Part of a small language model's weights.
Size: 10 layers, width 640, 10 heads of 64 (2 for keys and values), MLP 1728 SwiGLU, vocabulary 50257, 107M parameters.
MLP neurons of a small language model. Each row is named by its layer, matrix (gate and up: input weights; down: output weights) and neuron, and shows model dimensions 320-575. Each number is 500 + 40 x the weight over its row's rms, rounded and kept within 0 to 999. Numbers have three digits each. A neuron's up and down rows have the sign that makes its largest values positive.
Before each neuron's rows, "fires on" lists the tokens most often at its 100 highest values on Wikipedia text that the model never trained on.

fires on: ",", " and", ".,", ")},"
L5.gate1042:507550473454517502543518495554450442509463391524518438503478464512483519498436562522530448507496494487464511518489504463519492534517437536493578481518487496465458487463514467497448513584591507490494497489519499478493532458490474443434523464466526535575486519579493522530474506540509496508430481461555481574481501528488463574510500489485527498433446474514522487492467621438479530468488456456479503570513552540506503533537514457567522531462501530497518534514492540482479499578524452468513467460576470452565511501502508450472505439507511499461444492522549479513519499477523514502468580583482513507404559419520468546506384479524561539465471539526500428511515475498486526575398484462495482459512485524521536534508448448538540526443523482516525434480490523539457482465493537
L5.up1042:435479579563513498495481372474481473535539490471473432542541485442539471536480504552445574528492500494480498505459435438513518529456438580491528512521437489495455510550502555425505515464467576539603553520492576559455485493459524518452514508484561481567497527571537501550501546558569530498506458430510486531483481480497475466541472472563501478485474450511548469494429500497480498493499480470447589483481528498509468441591527522518504531512486544533561491462467505547482481448553470496512520489518454505509444538558530457530513477494593464441507476533576549547495546534571509530580464515469541503423526521451508516485447464414600513504545550486532531509487480529508532463468517563508527453487482523462476499551556481505475479513429586496522511485512487516466578517491451
L5.down1042:543523528477518510513462472499452454505475453554499483486483544502492472499505529599500440519493421534550489490509503471444516400491489548487532495485550413483453450480504487493474570524444529503491537466541454502502454513464420479507544499545590485529556486560418495460458464568501471536510456513531568562484513491459518497440450508517499571511483481545462434491550468531503470418518499522486500531431544461485478488549499494485475489416491477462500516540470548499496519459502468488529486522489471466542461472368459587574544497503489523508554457444499476461520495502508518462496543550473493453460501517558490495494436401479549535508588467476545491477493462529566461465552555514469503492509422571541462463451506499503483489538530549564451492526550476523500554496392545

fires on: " to", " must", " and", " would", " except", " will"
L7.gate1686:482485552591523496504498511450576501476492508493498510526530450510478511473523502457496468474516510457534478513514446439537508457542497527496495534513485464608529490526512412515452482450420509530512499567476475503452483510539469560485523451422532560482475497520455518472512482530655454556546501486493519547450498484537467461518461504422498578468526481426492458508456476488499466514540519470499473501481494455455494513468498598551492504517527511535526561548400505486483498355476545460477517552439506494500527486472469482559492496483480522489463429492516477473498499506405489533514530499552448573492548509538528559514515544521478510458463484493580486579498462534480427501488491482529480483474485562411480491570491539486543536505535512486574500524475552460518570548506520
L7.up1686:522487487504468534471557570525493538467621532403506430583517494534521499533518543557551462441448516533430528482512524502497472524518492486436510554473495506495463478532471538468487501454498435512450522465512510485561478501509492486499504528475548588389544475388473521454500532503451472470445533501453525489570501494467461459568475526459467472490463540530468570463451406517495521526569555585517514476489444487472466499508435505422484530473479561532593485483472516477497492472502486475484575465489550453595468515440504498492533495508568494473492539550510493461491457500530544476546454476515478530494568506510521536499493411506473542451481511499499514566519517499500540554493522492485476492494521490532476440475555524510493455485456477493534502606462465504476444539530531
L7.down1686:539513556443465486514496493528567484481554525398440574510476427473486515532493532470462511529490566499418430493496487534493484485465510497470543528490557570525515511468482500476464432533530519567504509488423542526506519490523488505495500534555519448443492481538557512520507480572424515504507469542464506481564482519514467499524461437507474457519568453569555535472467589495488535490526570548483475458512516548494453491513555450500508530507488526464389448482481506524534590556525540493563538530509500460504514509243554514558490416508500500473522513494538474467490462471529477440571448468539468539515490517500539435550528483501517535449548496490494442468543490539440600486500479526470502510495540572577549518557478503517434462453529525468478492591496505450492554534523492

fires on: " ", "–", ".", ",", "-", ";"
L5.gate39:557467503523533520449477422543455530476516424466458497522524455555546542506535506489494554485460491502527540541436519460455474442535471533492520505525559507486463512574495495487540448498435437476474488489445502461606503572501555468472496476466553480450416547456582549591482486525501449481511488479538549443495573493519500507479531552494513531451477500483533522525503514543454525498486563518475500524497476511550457519461494542502495483521535489460475548508421546473555465483487481444525492486512504496504577497514500442542577511600438510532414517564527550481549535491486522568527481434507539539552428518532504526460529513506521521473522463550511471511554485473612459547519554457462553394454453474449460528550542477570520494512492521535539548504515484480496506535505458
L5.up39:455488484479463488458433483541447461533537440543440490490484529443515528525390428549486532515509496496470504552520470472555488469564469516534431596502544527499516508475489552393470498496404545519533531545566474531520474541503420449425459492409538474498513462479516468509452469545508510559499456538507446537481527480455559503527535456509551519504506523537450494464492425513536510469552532500425491429398558510546579503517494516534480519426489530428458491487540487527524515476532478464512532529486552561411495516490502523572447497469526511518534494564512498544481513513439480555444532523516554526577476420441489491506506593486517544491519517504426550538530562494473516465514555482480507529480425419525453511502481480554479494463503499564505516527445461510538455502560540
L5.down39:526614554489520522485437533510544536476535430460522503539512536567457539445547496494512547578442521582457470533474497429498478504465525476552468515500527448480462508455542522523459482553537430559454537504508463457573519460514484512480523487494467439463584450524488529510560497535569560430474487513451476533475524461513506472551554433497563508443531509482488442457507547528579494500503492505461453536519531482584531513474545533486533518535547457478536496495483474515497504486555520519541456473455525518540516488623464490492468456571444528522584534512520491481495562417477532524529524471490525472439534520550522491534559553490516530473476578549503564521507448492449495458513477464489516468546457449477502432479580493498498479481551498430513469470428484544459547499479452

fires on: "\n", " |", ","
L5.gate584:484508479438472498588488525492558455490493431511527470544403447586504550535540477475474538445452516479470512499491489509562549482469489485494516573434455488525529520419459507519501510518499411455490461445543504502525546471462515516480486568465493498429442575574509555544509510507478438457469405506574536493524467514529458512470467490518520458471482498513531498434468527485557481468527524516467495528434456495496502508534495500510471515462448524471537493541506492553472496442498475441520487501526549490529491502449553533483491461475520499501457505422521505475541416543572459508478497537419427426504525557477493609437446444525554498490529522557518461614521470603493505543420529434509514539496519461519517514498436498493535562488485533506537487474543461539454519426456528
L5.up584:509505512510476592575485557490480477471468478488481516495530510520478544544471510450486471481558471535454451451532429458522504494470496507452522562466499492437367480510543506500468514462496543472532581518492526479600524509508486542524526485550528470481453478492498513541528475448523547525465459528455506516463517507464467503461517480461453486533531425444490495522505468512548529492457489492515603532481476517540511453513554477472489525470465438499482419446507438508568487517500461500449458529455485510566455429514523546495459521548511421483501481499534479478514500487482529537555469497463501501501510487495505575495474501482600470517479501446417543535496428520444486442471522455465590469514503505509523519519517474474472506520509546475490532577541462523462564491409466
L5.down584:484526535589479589515489536517450478523523444522495470497480510487541484493558484448511532514504512487591453507481519473543472502509511556469486570501471516541475431539468499474417552465501467424511454505524530397467506497443518479454473445504549450535526492514548477471535489506550407515407516491545532463511575489513443504554551482489537476593464511519516542471568490481510511514510528505495532503451411562414462509469463390438507517496464440510466555491481461487542514511506526490523464452468479565456517520472477476479514477506556525526514565430477484464474502512500503453485474479524445498475473575499500550446502559510521491453467554515573444493487535510525503528505530459511507481569514464531494486455454532526457515461555436479535493459454507463532441442465480

fires on: " of", " in", " which", " to", " after", " on"
L5.gate432:474477454525468481513465513464534500420432516496453509456455467511525491533468509458543526549442442443455508377507511497457491488457529494550524482458524519491601478503461516534511640518520497494461513501540496556453502511485561493491468470509542515554514444491496488452482457474485523484515471468511444427580465467412460557476442421481535463551476564577480488554534484449489470491565532537478446501547587517502507550450461523437465465549487462468504569470509506486455392483518451527458430434489455549470533502499486490527495508522560498448440573450485490471484457486553463368516539447513471527545521503548467440476469480569428480491496540501508468409476504571482549546469413458544472494439482440462571499596535530518494461547467527477542494526528486470631531481482514
L5.up432:522501417521476450473491491518532448509482581517464543515457472520481523575516480512489511499446517479499517457603525585542499499479592512484563485494484501561530520526517516513493499546541526514504573501491440560526520504486579484511556496562448474540460474415552491542435546508528480490450474583511470482532491483564417405514480520451481491437486519493486547553524560473484496449462468400457507443490437483477560521551560540538534479587551537550499560493487476504459517531432511408463517534435482412519427501531451494529482547558488458528517510466463521500473482485546403539486441495525546510567520504543566556619550499456463475464459461457513469447495526438508476580519495541486455567503535517552572510479475492492552504505506453512525535490484512471523432490503605
L5.down432:442515564435510435528533555485448526527547453465471398474517585512480530424460474479475528468517564507544470528444489500479402458465430488514492516447530590499449502482522519445498526546510446589459402513462484514546503516568477517454481460489433481453506543575474460515530361463497460431484524452487520545449501541474450582464538524561459487531539475526527460508471490514461534571409398472509481530486527483557509495480527447569469476469487483481556449461503513477515503444542500535473454461472431500468541529477516476553462436475486506478528459486472435471492523492417509502508500514428445565459472455444480432491559559500525546513541472476435507489468491503484487476490474477512484530511507549507498489533549410471451529535543501502550508452515540585499499519434499

fires on: ".", " $", " US", " States", "–", " Route"
L2.gate523:506483492490475497489520486498440454509516493471520543409511573526523453543522513468573511515549466551513496498445528505504526462517573552525550469536494570441522495611524531491541404623542505504516522555523594559468503503498450517530462498479477523516468520400517529514497530526507521453485438522555617551521568417497475521527437454510453486464514462441602519495493464536447491462538524469511442485493452533447485596490565438550486470523533528573570502499530558510478479473578484487474463524484461418528535451537539510509552484534508499465499402541528593542463556497492471497500499467494563512532502466512496468532526514553475580492534512478470498543539508548468437492537484523465486581493502522500430467467472500533446562469517545582525526563452448533466488509578450
L2.up523:470532446568489495539468485520561519496563473480497560481486509509474552468466489526514456505546602493571457482506495539508444497462433514566518498515492522509512434418536488475461529541482467493584491477557482506536519504541493475501507535494542557500537515498465531502443522554477538525558463497447458512487436509421521462468447548527579490524452526480450505525462453489525513452541532416446544511502517508534521471472526438519469491544534503443406488539485514491540569420500542568441512483483472513461496555433487524444490498518473503572505513503470510513517503494524542504493564476525517588546534515537517512514476466549538471428503568477598521518560507564568549503497457426507454563500566488496508488575579533517490503528511513514549547504464499442467518553492541
L2.down523:537453552504543504496522492509466517475548470519461371427479429531435500508499472509531503474429511451495528599532578467544472541555573463511484496548465506490479533490497517548523499475507450585436496452475439524524519489540488542460538577538548456511533526508518494557432479487492562482446549454603491540545481485523564531495587537476477461495484477566542469534442567460435499495510519450468486498445469557550506574498557542463477531475580520526518534532485512495477512492538600489483575562479492513535535524457352499510388531481421533465497530512593508458537471519444467476520538544523527433505489513411488424497568515492480500555462478481502497480523496471487483508448427504495537440459501489511531500510442554491510464535529525488549486474440553446531471584492437

fires on: "\n", ",", ").", "...", "]"
L2.gate1713:466515428505424431503556454517531448513484506449533489573523466617551499531523494540535496481482501495453480469482532448544509517559559462499474472508444472509457493482519529454508486456507493547473431511550554493532525510484587509504509434543514488452518529472538465591518499525535519558471474496554399566565521439494449494510459441425456464508497478543458480469459491506632481495497515528464465535547521507505488460557499523475482552470521471486527469500495531445431495470478529461525489577526551492451508528467487487444490448507464443515474392511469555480390455661525538544510544534521526511526471475481504490509528431520461522582527499502483557513483540553511501497517468503568479437494480495497501513525491533536532557508439517539483565604522480465490449468580477
L2.up1713:470530506455571460558469479511509473454459553502488458503469517445529411502474516494537527494544501500523500494453511566509586475524500552446460523514512530526485478471437554467419445493421523548549482598552484510491513478398500540500501548523551401505505598486552580495551473514516535502498517538488578514508518488566471451503475464499525431471576492438458474520548526447504528441462527438452403540473528512470528510478508490478509610453556538498463463532477469530488453454514480528520460538445482496440433519546493570507558565406505516508491543524455540502509468551457491493530467528468515419560457421522440498531519462519477449519503554448497507482501588482508447515575519516490585473446510419460549511503490473437480468486518535537512535560484478564486547431524538
L2.down1713:525550480532555540430480539503500571482493545536488561487503451494494525477520490529520461545483530456524528536515506431486469558543479561549527489439508548460453535513506585538484520505504557463446500544425411444571468537561457524454496506525503531497504466450521468500543510507522490516495457440489499499508509441466587469576495491531565578510507455511537447469486520490495543461581523495514551488511498590480473480501495505486524493494508509528469506481510492492476475527570534500510526446448468466478459481485550485434500533508523452417498503534430429522456525521479522535566493442509434497496467498508558419513543423554438523516477490506470462481548551494534516449468541526480586547554585539532419530506586514531499498494499540500433528534463528480464565500458522

fires on: ",", " was", " is", " as"
L7.gate944:460514460486524469497540457532502469566478542528453497484477498511450515471452539502463570476455446427563526468442486448421487504456507539450523462518436505500519506481463548490447495401526449530442486471514517564432512508536492418484503532547533489451493517480473541510531465542484488449571491502525460444474444500486504466426512558456443482500537445543538494462494509518443589469549498517448491522512501487556565453459491566504529448499550519508459545509553519477366457450545493520526494448507522477499497554490483543477537521543504493482567454500469499532503539425505515416490481457516443465525531483551445507492410499491522460480476564477503447469478495510545486468568467495531563515504568476478487497538525560509492410465495545520468583509485472527465501477579490
L7.up944:524473570459487513465475538602510494412504511426520455506539574504434513478465516501438556563531437523485527525477540413470529493534505514501531482459536451422456498504480504506431442491547528544472472478528537492514500545489519527465496561493506545491487444522503426511416515528489464531466500486496503467441450494538477482529473480503461513429551487528482510472479464496545530491582485508524458532411489488511461473508493511540552478528558521507433486532427498545489460459446517545580541538501479523493527514509495511433516503567426494442501513487464522495463559591556489520563517444491573479518502487566410428539482522524521506475515534490490479548536514496503541490530524437528457564457458455460451538443505481510544499435555513479483459520472503522516511481463458
L7.down944:491504511478511474427519505501483499469478483548463471509577534429495430425502480564438554556394479556508558539483512506558524456443555490494440551498499507510495423561494502501531558446557486529537522556440445531589483465535544511442538510533532443472515508435435561485504508518534499509497500444492530495563539496549449452518493520483516482515513424502471455454541478492521505489478467551532522512548504523451502509573473520439510615479492550472453505444501476491562534494422471500520429450497485583514472439504456530458552435497511450576511506460526466500552536532425502487447496479413476501462483547428515469422458509569398542538513525484460469527500553455502462510471485509487435499473423520498534494534481523485605460503506493534482497474521547524402455445448499

fires on: " is", " was", " been", " are", " has", " were"
L7.gate1046:487423448524509566525520441502519527538485497535493497550459514535475516490525488582466518577531463402549515468489490482532498439552359484511543440552585514462520492451458599526467446471467524354481529514491506498518497530522503543505523526525483524486527503508471444460432463507594481482483495461438511449537497501475558530556450562495532496484499497507494434477513531547524484455543507541533474446516497447560525527562532569499536494579497521527486497553544474509467411454538489526507516527527524562460539581547452513511505526497444527490584469524525460449544493480530517425622516481522516488485501424490524472479508522512528524523467533498469511489556464453562550503502472542544488520471512487511464463446466555477497449473515521497551491501515533487494524474550433
L7.up1046:547524496524466543464481511553577518519526510501479527549587442479495525492498532506514550474526472522430508495455504468516495469480489448520442503516551545456577468486484513538494531492493518550498477435448587495460436533528548537519507484580492530463475557546436451535475485520563501526462508475514478440513449538592542508477504521539501447517573460481515547471553420481522524552545478543519473496505506490555419544498477552448529577484576525479513599550530547555501449526478579548561541513573468540443466504501468512450534499446454491529444531499582571568555444452543511473495449443530532507503468517480457508509438508487450507588559506485516366451545507476534412429545528526493460463524420486473508491492464425497495471516494594508467449473559558473510461545428487
L7.down1046:519509490478502526492543457543521538472422426555399478482537544470425468519590562519457469408516510526544521486570461487442571555518488454473461565491520484445579505497529472560530568530567515541484512491526467480505471505400522482527463451514632525515511478479520420511461505498490481514530445502565450496451463462475493502501542572497491530549488502505454529541440482490434436464515419495471499414491527488455507492525466499506502601464474509482428584516526541520529531537497437450447411511521494495525500500483456487456460435536563483498546474459459513523516481470448463585504437544463544528556528483450468492478394548486465550514467466480502466497559458521534434476467470515423471452502486534486490476537492458520530501541461502454530510502498546500476596457461486

fires on: ",", "),"
L7.gate328:491447507572465490507512467471438500545496519508541514464517551498486403471459577487547522504508457517479598490498460488508483487454447530507578520481448447432464518529532444548517562497461499494531536512548547543477560484486482482528506579472577513504498614499488485497534507530539481495444428505484505490518458511550471569469491559458422487519486535503507500421472534486523525519495543529506546540505470578526480471629481405523497553494480575532566483474551505541501440500507467511532547545465481529460451462532470486469594451436494460494577516422456496535467479451525507569551470512475461441447505559541553619507473410473467535512532569538482479468450465507472515527464516477456481529516400586417541572512489487388483497574419517499484448442462447503522488475412474
L7.up328:380477492514484511444496470483469522506520474546558548480485553457493456487500552454493559526519494436509535525543414439567523516459443512501508540522492512412513460551485456537516596419544570455494439493536528519494556504500496572482503539479540538470509611506539460495540531532538453486494445498497524531521494550583485478543525530460476507536485467489463460454524463534543556512545498454494497547539497496419488544584470483499479552550518503508512505453533475519511469493500457537472489481544467585402454506492484501464487414483507454510500475503516503516505517458483529530470434500479444472540519584551494608485472449442463539542510583484506497567544462466499510493439535549449465539540460486368441597490464473441477459481488516518511518530504525465484475490455477
L7.down328:567496462562558516525481561476495510507453491515478433527484516510507495465536482479561556482502506471466525421413522466451458499511547542581562530501498444507509506466508538560533489551493477494530532512489513498479499515453521549494474465551557439483477466616517528535502490540473528490493485552505515489488459473427503494510459574547513461496513516432507457410495499506499470454568555474517555486479453495462489498537506540424526548451489462524491601512464451514481542473479458440495523510544452486488467453331467537479597492526503501490486491505527495557473498518471461511522567508503531496510498444495521631561412495553526472465478503545455529503523494521492432530561573469438476492542514465560487543546517570498468465464463476522540483446504470520448529470525503

fires on: " was", " a", " became", " is"
L7.gate683:471466559513526565379498525511552463487538454514491437455539507496513498505487540450522454500571452560584485493503462540516470457438518528530443584468552495423496476484539466478502507531498559472469485492519502560429435452542464486494508565505486463472487542478490542551512418483443537512466452486453458463473479494489486478535553589540410510505554542491419566504552526543541463533574442524489479483484505485563547536506483534462495522487569524435567481528505495501495481493431562537451460467568545564539574531563512543409438489483535486525582505488535501534548488519506505508509549451489497515454530416516478448542462510513455566510457528479436445543448520445525491438537561544553501457480519504509504499497484470443465504537508466527549489484494496481413518504472420
L7.up683:532485529501515494447473499505551537509487518472480503536469454520448564518481511546439494486492484416522477524478560548482486415497522465545476435576517535451505541479495498490546414424618475562439555598456489522475468433467524480452469586577439503445532466477505560579476553494563519522447447551576471488472444485486496525435486522518557466493492434465558536459540466533435525504527474397509525503591516516623472489519505546528495507475504541496540523487500564533475515498405526499494551466481532518543481496563518546591499534498440497506497488468511461529451517467540502554489525523508403516531493503456535477491530522381474541486496548503519459533571467525472446562421537448522446496402545479424455501523550443417516422415520480468517564406454487513502473563497520
L7.down683:491513591486478496536540445480499449436477527534509502477554546541455521475557452534540500536473452473482530499517461388453543536480504473486504472585375525481536519460501444504434524493526451535472477479482463518450441548435416534548486485430566477557479504519424574491572489495521492574489457509515505534493442532544494478477512547495465556474541470405454510522486479466477544534457558475440565550513468514509536568527544464539519488519504506409468530553534461472511542519472547453480499489510392477504481574338495565522484442523470473575552466464481469496523494539512513493520475476464512525496503498463509550521400514542532480524495519493507473431561486474505418546454449464476556520509540515533531505500483554525559477555490558478473533576441529517470504504438502

fires on: ",", "),"
L5.gate1529:479528554521510486486515453456424442553518580556489526520561462472485489443520559509444569498516460500492479498524430474557558475480496508517493492500466498506477491483485508449525527533525443490455484445525558526487538514470494476532517468503509536521419537541458447556509532520461473480471425529531524551528505550505477497499445443532471395459488443487522466472602457554478534402535516562434517540550552508525484466586465494552481497504486470573561410501505401508463536477561453454561424462532488498537468467537530559468548460503576480488522455479547508562443487521528465519515481502521463447434495464517482598450408503443557438523486558518495528573451501468434470465460582533481440509501379502498474548441517506469481479459485474508522507546457532479455520500514518
L5.up1529:513553491505478513448471428410526479494528492471494480441502463458559483466504473544525525543559459465530544525475464521521584458448512495502450474500546535541489515406504516416501528522465586422474442394515526496476499509464482486475474538497631479551401588564527427474457585537589536500490484552498497538431472584534471496483490529486474451524473491411507474465476525522572511475559550547463558544489489521524486514590501490484511539580476487441512441506493435501525461454509469439582540490531459491578419498528500550527543486518489522511504452495519451572486477530484496490539506488512450502475514478458512563524477503413558522446521555426493470489473484523513476482485481547540452471485397505509486560523526510502493461476468578496533476540418524508487558541524533
L5.down1529:532568543543525456450496504499526541520512480518435517541529549480485512450524508538498490463547487483496485420409500492522526507490502496522441475496504439506501466473561524458473505532477508551506508449464503519508548561536538486488540404440551482523535511540536545481450468483527468520521428574491469479577534498391500569467469524524442545557509516522529480446499487555509520470552572496459519537471504459445476489502523495475505466425448429543439506492440493528502583485490494517590492508574472465492541439392533541553500492522516512471532493496560540557534552573473430471480568483531493540425484434539424507539468503593601442491464498532504523488537514517551555548538565463574552473508492479529558537526509583494589495491479504510589529380455450502493548485461487

fires on: "ey", "'", "ice", "’", " J", "ic"
L2.gate8:520523461546487522513515460468495468519519413459478518476542474570473483571512459482519534477537494482525494447406576368537535510471524511465514519446460495470521452507514397598484554519570410484599551571441560505475495573497491478505460548511502468543556449551447551483479497479460529446540510502491447488442452533517513459496478522461471474507495496514498451525524525543468516491499514501514485507511543429423524492491472472538449476509507570538472451501538500447540485465473486566499507525514460531496497551559487486491530495538512470562523427483527542522471485538499500472442494469544459531492460505495556498549455546479543499447554432574550532514512499514452517425567549528530489535486500536510498472471478522496430490500439432416536477576563466563489541445538477
L2.up8:509545497492437510483523482557560510515449446481482459486573572576470553610509448506456483501469513496508518494546501500459538488513472502473486465447549511441514438505563472464517554521470456476432469451475540451496537486438564527507526501489513477484463521504511460486517464486522546580499517515543413457425536496537575522454504462517477589493472524498532484539443511524518482577491437444457504517495512487581491520462490482493507527493488478484571445513504515422397489506439530553520531526477484526455516480515462424478461500486524538483482490504451474564476449516505425420440516462463573551500507410589505493494437450545505543523506458450505526493544505448435496442528498510500528502431472473528516510523444502556494441502464518505520478514474513449566526586492498
L2.down8:523550429483434492530503433477575488514528488467605545475563540503474531523451509505428540497471474561519522428522473550478490500478492490542481480486493545408443501452503479475526443456513478506511434499495542474548581459569504518521553509556567544419546475501479501523515541496476528493508420418516444491477503545500532496488496425526505529569456548475489510524466554539476559537497492451498512559524493517497554480441489462511502472542478523430570459495511541486483449462505448504483554604485481509583514559473524583499468570490488519490460456526427469494523464517560420515464476537516530461455509466565547522413439496525576533560531481520462508504556531482452544526512524552496508520509566459516552541505435517551492459498421520476540450502510499529510500510513517

fires on: " was", " is", " |", " faced", " be"
L7.gate258:554498517553508536502504455561522512554478541467473452474471559464456566489502517542535428466535513452514497579429525502507471515547530511554423462494505541466530513437515475534442518503489499464471501494442490461523561502605475519513487511519463511471525459513414506503500492558503524512450575549540521488476497483487502568492476518499562440508527488504507526524523516481536532464559451511509534480497517490395420554507460530487527544556561580490434525526474517526486495517525477516473542558564469521479501498466524583490489513499511424534563543520480475479513513529494472523474545518498465461442512514500455442512499505504464464448568538498484531440437543526479536554467469504527490489491503507532508426464458486532537429500480496503454535590463563493464473430506470
L7.up258:509475474462456526493503442493416480462527444479470540497526472483413534531534460549486511555453508507498518597532506549463440479509539441520532444469517452527474504456482463458534511513588654492482575455477546485455424527442448447469558469563543533460463479455497530502519455501525516463576458516483554547506441526479541467472512480473495554525528492475505470515555491480536459523515478525520543486458535520537484558574437537492581395449483468504541496493481534517506506432482555479535539481544501479511410558542508571467552531527510509543464521517512468528482501477463553491517527497484515452462530529542545484474483531497563535530489495469483500429503509493530508501523481454467444479528486497409506487487498547501449497541440532556481491497492549459553489506502478
L7.down258:543419494428474480456532490545545577524480469502541453456543519482509495492489538487486532507453485423548508442541567515397532513466487543514480560466468528483519430525492528542459544435495445507428590523543562443579442452441496479478470550396578506545417515577522490467469571523496521537487527523495513437475549508554446504487487502496554480540458528541479587506481496597493473476504451459516409534538439518495524485540497525476462496543507520441522502530469502511498404489503484523525532482538583473488505519570433481467486498508476548462494510468572484560557512533497518472514534524480481505442476471546555522459458562463441551531479501496499547491563448558519563483550532490482517515528532481526555463474548497512513477442525555509508472496488580489497474497467506

fires on: "'", " el", "im", "’"
L2.gate1150:456466486521509555496513484431491479519463493463539494500524464498437513475451468458524536553544488653483484554463487531502466546468509490491467473478467513557505526512507512551506458513523520489534501525488518552448554516463510471474395513509463434505470426504571480540492542484472495465401554513455486535496504461461493455546477525527503542493476484429517508445491500497482536586444543477471500463408490485467501518580510537532503511486580449482432517451510486447576484517512504440566564506490523479516518515508420461482551452509536501477523449523509518514529474484510472530472464494512518495505508561570482514455505554482482522459458517491522501479530484499492512413560553538482482521481456479520434514565530482453524453411580405437563478415497495535471516504478497
L2.up1150:523441511499501491559517471470511399481509486448457453502550498474450506466502480497515460546513603504551499583554532478490504548574563513476450535435490460541493476503535503458459540524498473476482470532491424489490525546467509520469467473516504515473510536481596533617540478406513546532441495478558518476533458549461553429410460492539444526555510474506488576530538535631524526562483482561516489421447524479491450568519564541462499550553486445485542513450492486457513496563533485457489544522450518579502498518498443462522467531550522534516529511497567505463533499411487467522417553493493530524533550507489502535505486575464494504458510534513485483561511535505513467503590512504419587541562454461509422551491512508468486454498519466479533501523501507517522559506561611
L2.down1150:510426537477517470456539483484568483503574572450477453528546439443461499520440533519452553522488570461568498542452532509495445571480476484549470473441430495464554546512542506437451530508520464481514446533487484620471523515443498495592427500534512456428570504468562520501486459546467537430498419459521453527465391501494531461446499469474501507516481482508452462526604512539525500585498518457554492497437549469503475492454473489571510534496526459485450468475523510525537411466511450474525487546468544516471511517517472537460537550554476492432496476503584496444553480465497445526478530545528493515475475463582561517470422511472568482487509499438540454471455444469477489535562513501511570465508474445517479590514452452573433475497508444460543504518443464490486550466517534

fires on: ",", ")", " |", "===", "),"
L5.gate1530:432485479531464574513528508508518487442509467423546519456499505520560486475577404404485469501397469560478483496436461461548558445511544508541396516500496497494504478508552470434506526485485482451534511508545548499486553510540538555514508466457554523411452455474573562577565494527489458554499581511482488476484499503590451517460476435561483463460496490566488467581506472571502455469496519519484514551466449404485553462521490494497453525530500483553496460432571462526506511580442499592516499531451565510609487490461445513478440445510528504549454480513548516448451484572532512463452531472524600487531484540484442518521479479462566489561490442463522490517595552426493465459514519515511511523456466500520503564490484460518525534531565592464534531497470510560483564454509455
L5.up1530:495516488510480492489536457545528514410448462413518593424479408487493474487461445482491460448471512521487492536499465454471529408459458551500522550492477503536500473511476513537470439493576492491484527474476524546504610448452513459494445511537529476524435526546502461596496577495435503480469497483502413547500496517538487475501497444518534438419468520485464439495463457526439510539461532409507556454588526499498515532466540460541486581491514533500465536434550462481503514546477506445490562428449480525537527496484478502534467551496539479502502564498517444510442503466510470497517620485516553486528565556514501549546466513448537454518542448431425448492494475601525531488458543496552462438432502428474524528446525426447512494536492518462458611546466501474536523498481434
L5.down1530:440540518496408529523405475565434564496618450532476452465524448532493506539532478437560574482510556502431520570472452545512472499433497529490488484489459523487554548520468565500474492559426546502526556561475489508530502442524473548572410468497573489511475484483525498489556510492508455482473474487444523525533485519478528459537573518470452463535524544468514579473484504533470535486608550512432497500539499493475489500499498531415519436522504468515523484498528525472489504522519449570541517538454507428521482401421496568530508523452474471434547525484470448478454450527536432518500546586511516500516491603449524451495542463518583449502485491493537491477545499471533448539586487434420517503577535522521492469490451479425517501521541456519575462463500495586498500480480552

fires on: " |", ":", " of", " and", " on", " Format"
L5.gate87:468497449541422497415514482502518515543478529452464492589412498560498550508537550572558537500519510483567430470525553557433476455526504529471467504438503538507499527423542529505487556459552444538512499526508508546507481528431498497572479539444510451510416539443511548508539490557387552568451487534453547452553494456452523474520556483433509501521570552533469550499531513456479506505548551561542523473538484551499544520595482515458524525510462576547449437474450531469547489488531488454476574473469526477529462569479438498496469456508532484442462559532486440496410511454495493546576495457549489519485475474528471475518549532548515547555512502496470458506418460512472471543482502467533475541419542504498476500530534456512484534448499559465484573478484521556475480581431557
L5.up87:491514510530532460485514518503461442498531532553493558553498450459446499546534443461529537510547489561469527531517546493565516398502494584513461488510519576379524519456474472497511460499469448527524481482453526548510533531454522511492542555501507500524549517447565457480532495497467491484530492424592414470488436480561484519452528492505456552484505517455442495490545463499508541491563538438532446484537478451490512492561458493526608499461536615542525538462481546524493508509555508541594502457455432509448553568497536488519507429507567528502433473487491519493461570492541465551463439447511438455559428470456544444516522531488478509495458485504500430494487586536462540477464419468477465485446488535591518514434518547457532534517410483435434499425503523556521482539468563
L5.down87:492482507532457447512568571439515486572503433485520496512446469525493488506449565551534564484518556514438513549476457501488456514435507517486362436508490477501577474518477433458539526579578436542437492496536522508522534547472471521557494497511444501573449471474489440518429457494459492517534463485543499526490509479484449577512476468553555482500514485536483506473509488526528531485482435496469466487548540506537496476488562540523494465502417479578511556503529522493513510507451457498523512535474479475436430445413520473466564461449565465509490506575495505421486463520480516523516492512486528515451531518498464465515538489493518573478487442487444486554551481507510450489491457560550497612511539499485569484474556544431456499429521495512508549467507524489527503482594445